From a checkpoint of a small transformer trained on Wikipedia.
Architecture: RMSNorm before each block, rotary positions, no biases in attention or MLP, untied embeddings, normalized queries and keys, capped logits.
Training: a variant of Muon for these matrices, 1277M tokens, 4872 steps.
MLP neurons of a small language model. Each row is named by its layer, matrix (up: input weights; down: output weights) and neuron, and shows model dimensions 336-399. Each number is 128 + 24 x the weight over its row's rms, rounded and kept within 0 to 255.
After each neuron's rows, "fires on" lists the tokens most often at its 100 highest values on Wikipedia text that the model never trained on. A number after a token or word is its count.

L5.up338 [138 116 122 111 130 151  85 182  92 108 125 110 148 156 120 126 126 128  92 148  97 117 106 134  85 106 138 170 135 150 125 108 132 132 143 151  98  94 124 157 122 131 137 121 154 119  87 138 185 125 140 169  86 144 117 103 110 120 144 141 116  90 127 126]
L5.down338 [108 101  93 141 129 181 142  91 104 141 158 118 128 140 111 159 140 115 156 131  96 171 100 145 135 106 122 116 154 108 125 153 121 127 132 163 135 145 172 127 127 152 126 165 113 120 111 134 139 122 101 151 140 140 134 133 164 134  82 133 129 156 153 182]
fires on: " the" 42, " Syrian" 5, " land" 4, " |" 4

L5.up1916 [134 136 133 132 150 127 103 104 141 105 184 100 123 131  93 126 153 133 144 128 122  98 113  99 118 149  91 111 149 103 101 115 124 148 128 131 148  90 106 140 111 110 123 137 123 121 117  94 122 156 147 126  76 129 125 152 112 157 144 132 153  76 148 130]
L5.down1916 [100 153 134 148 130 132 138 150 108 110 107 133 103 109 120  90 136  87 119 133  94 134 111 148 133 119 111 145 102 157 138 131 106 132 102 127  82 114 150 146  94 116 118 135 124 128 143 126 114 186 126 149 139 135 173 116 116 121 123 156  91 127 137 155]
fires on: "," 48, " in" 26, " of" 7

L5.up1001 [122  92 121 110 181 144  98 150 118 137 137 110 133 182 155 113 120 152 153  98  83 128  91 142 135 140 157 139 136 131 112 184 147 144  86 150 155 124 129 122  92 120 130 107 143 151  85 127  77  82 124 102  82 156  78 139 145  77 131 119 153  98 153 154]
L5.down1001 [138 141 123 139 159 111 158 142 133 102 148 146 137  94 140 123  90 110 122 112 173 156 137 160 161 103 111 154 120 100 148 134 118  92 109 132  82 104 118 123 116 121 148 158 122 133 111  77 122 142 124 101 157  90 102 107 146 137 146 121 135 130 140 102]
fires on: " to" 47, " and" 10, " helped" 7, " not" 6

L5.up2511 [156  62 114 135 139 115 158 163  48 126 138 159 147 109 138 120 143 112 121 115 130 142 128 143 130 101 169 153 141 115 140 136 183 108 109 151 104 117 160 142 101 157 145 106 100 164 118 122 114  92 151 128 170 155  63 126 175 118 142 100  98  96 119 141]
L5.down2511 [146 100 127  89 104  96 149  86 139 154 130 117 123 151 145 195 135 115  86 132 113  82  95  81 138  95 118 129  71 123 120 147 105 134 163 138 131 112 124  97 127 163 130 126 156 116 110  83 147 107 142  98 117 143 156 149  99 136 173 182 102 106 113 115]
fires on: " to" 58

L5.up2126 [123 113 109 142 152 137 130 154 126 168 100 126 140 154 127 151  96 190 111 156 102 183 163 139 176 132 133 145 155 143 116 119 108 131 145 131 146 129 134 149  96  88 161 117  68 135 146 140  72 130 118 149 171 125 131 136 133 124 158 101 173 126 102 144]
L5.down2126 [178 128 132 131 119 120  97  86 163 117 152 128  97 115 105 120 201  82 118 120 149 152  96 115  87 105 141 112 128 127 142  99 130 108 157 119 108 119  81  81 141 171 165  85 146 115  95  84 135 151 114 113 133  98 121 104 156 137 103 158  87 157 132 164]
fires on: " the" 66, " a" 14

L5.up850 [122  86 119 120 121 143 123 168 174 116 139 136 126 139 121 172 147 111 134 128 150 116 156 111 107 111 162  99 130 177 162 163 150 145 105 160 114  83 150 126 108 118 144 131 110 160 151  97 128 110 106 154 121  96 100 132 119 169 155 130  94 130 138 106]
L5.down850 [ 81 135 147 138 115 141 110 154 142 126 151 105 126 127 127 150 130  94  98 158 137 155 125 114 133 144 127 118 164 114 160 123 102 160 102 122 140  95 143 129 135 129 106  68 143 137 145 117  84 108 134  97 150 132 116 137 127 108 139 131 111 115 127 166]
fires on: " (" 68, " '" 4

L5.up2498 [144  99  87 126 171 138 180 119 106 172 147  88 110 164 149  68 153 153 166 131 169 125 135  94 114  85 107 103 144 133 102 164 118 153 122  96 148 112 142 128 112 113 109 147 108 144 142  91 105 158 141 117  97 131 165 136 137 132 129 132 172 107 142 167]
L5.down2498 [130 144 113  90 157 107 110 162 152 128 116  91 124 109  90 107 144 168 135 100 122 146  82 161 112 117 138  86 118 156  89 119 105 138 120 141 138 147 132 133 145 133 127 142 108 156 116 103 133 164 107 130 130  78 139 136 128 149 110 160 110 136 144 121]
fires on: " in" 42, " from" 18, " of" 8, " to" 7

L5.up1080 [150 153  92 152 148 120 140 148  96 142 153 140 121 134 121 122 105 152 126 125 107 183 141 150 108 154 134 173 139 124 117 139 107 127 161  93 114 113 143 160 105 165 142 100 193 149 144 178 137 127  66 139 118 133 142 124  89 142 156 131 149  85 147 113]
L5.down1080 [172 131 146 140 152 134 153 169 107 114 192 126 149 151  85 125 114 119 144 139  80 135 102 185 118 131 124 167 147 167 125  74 118 118 105 107 170  84 149 115 164 146 144 155  77 141 137 146 138  94 130  95 143 164 125 163 148 119 132 146 106  96  97 149]
fires on: " the" 66

L5.up78 [118 126 118 153  96 113 170 140 124 140 118 160 131 127 146 138 127 134  84 118 123 128 101  96  94 153 149 137 156 142 164 153  97 155 111 150 117 143 120 138 150 166 162  83 113 133 135 149 114 152 115 164 122 151 122 139 138 124 122 125  86 128 134 165]
L5.down78 [147  94 125 135 113  72 147 148 109 107 114 167 124 111 133 145 145 174 110  86  84 138 131 124 123 125 130 109 134 119 100 145 139 136  99 106 145 136 118 135 127 126 155 181 164 152 102 140  93  99 137 131 148 116 142 159  83 142 129 110 152 109 109 110]
fires on: " G" 45, " K" 13, " to" 5, " Del" 4

L5.up1594 [112 115  62 107  82 120 158 120 133 113 184 144 155 125 117 142 150 118 148 120 103 157 110  85 133  99 126 141 118 132 128 123  94 143  91  58 117 121 142 145 141 100 119 124 136 114 140 103  87 117  86 153 125 142 174 175 129 110 146  97 121 153 127  77]
L5.down1594 [125 159 138 118 145 149 138 162 124 152 135 114 151 145  65 123 131 142 104 106 133 146 118 136 152 138  78 125 122 163 158  97  79 118 158 108 160 126 122  82 125 150 144 129 103 119 136 127 116 102 154 106 128 122 102 166 128 134 112 133 126 137 106 151]
fires on: " A" 46, " E" 24, " O" 21, "A" 4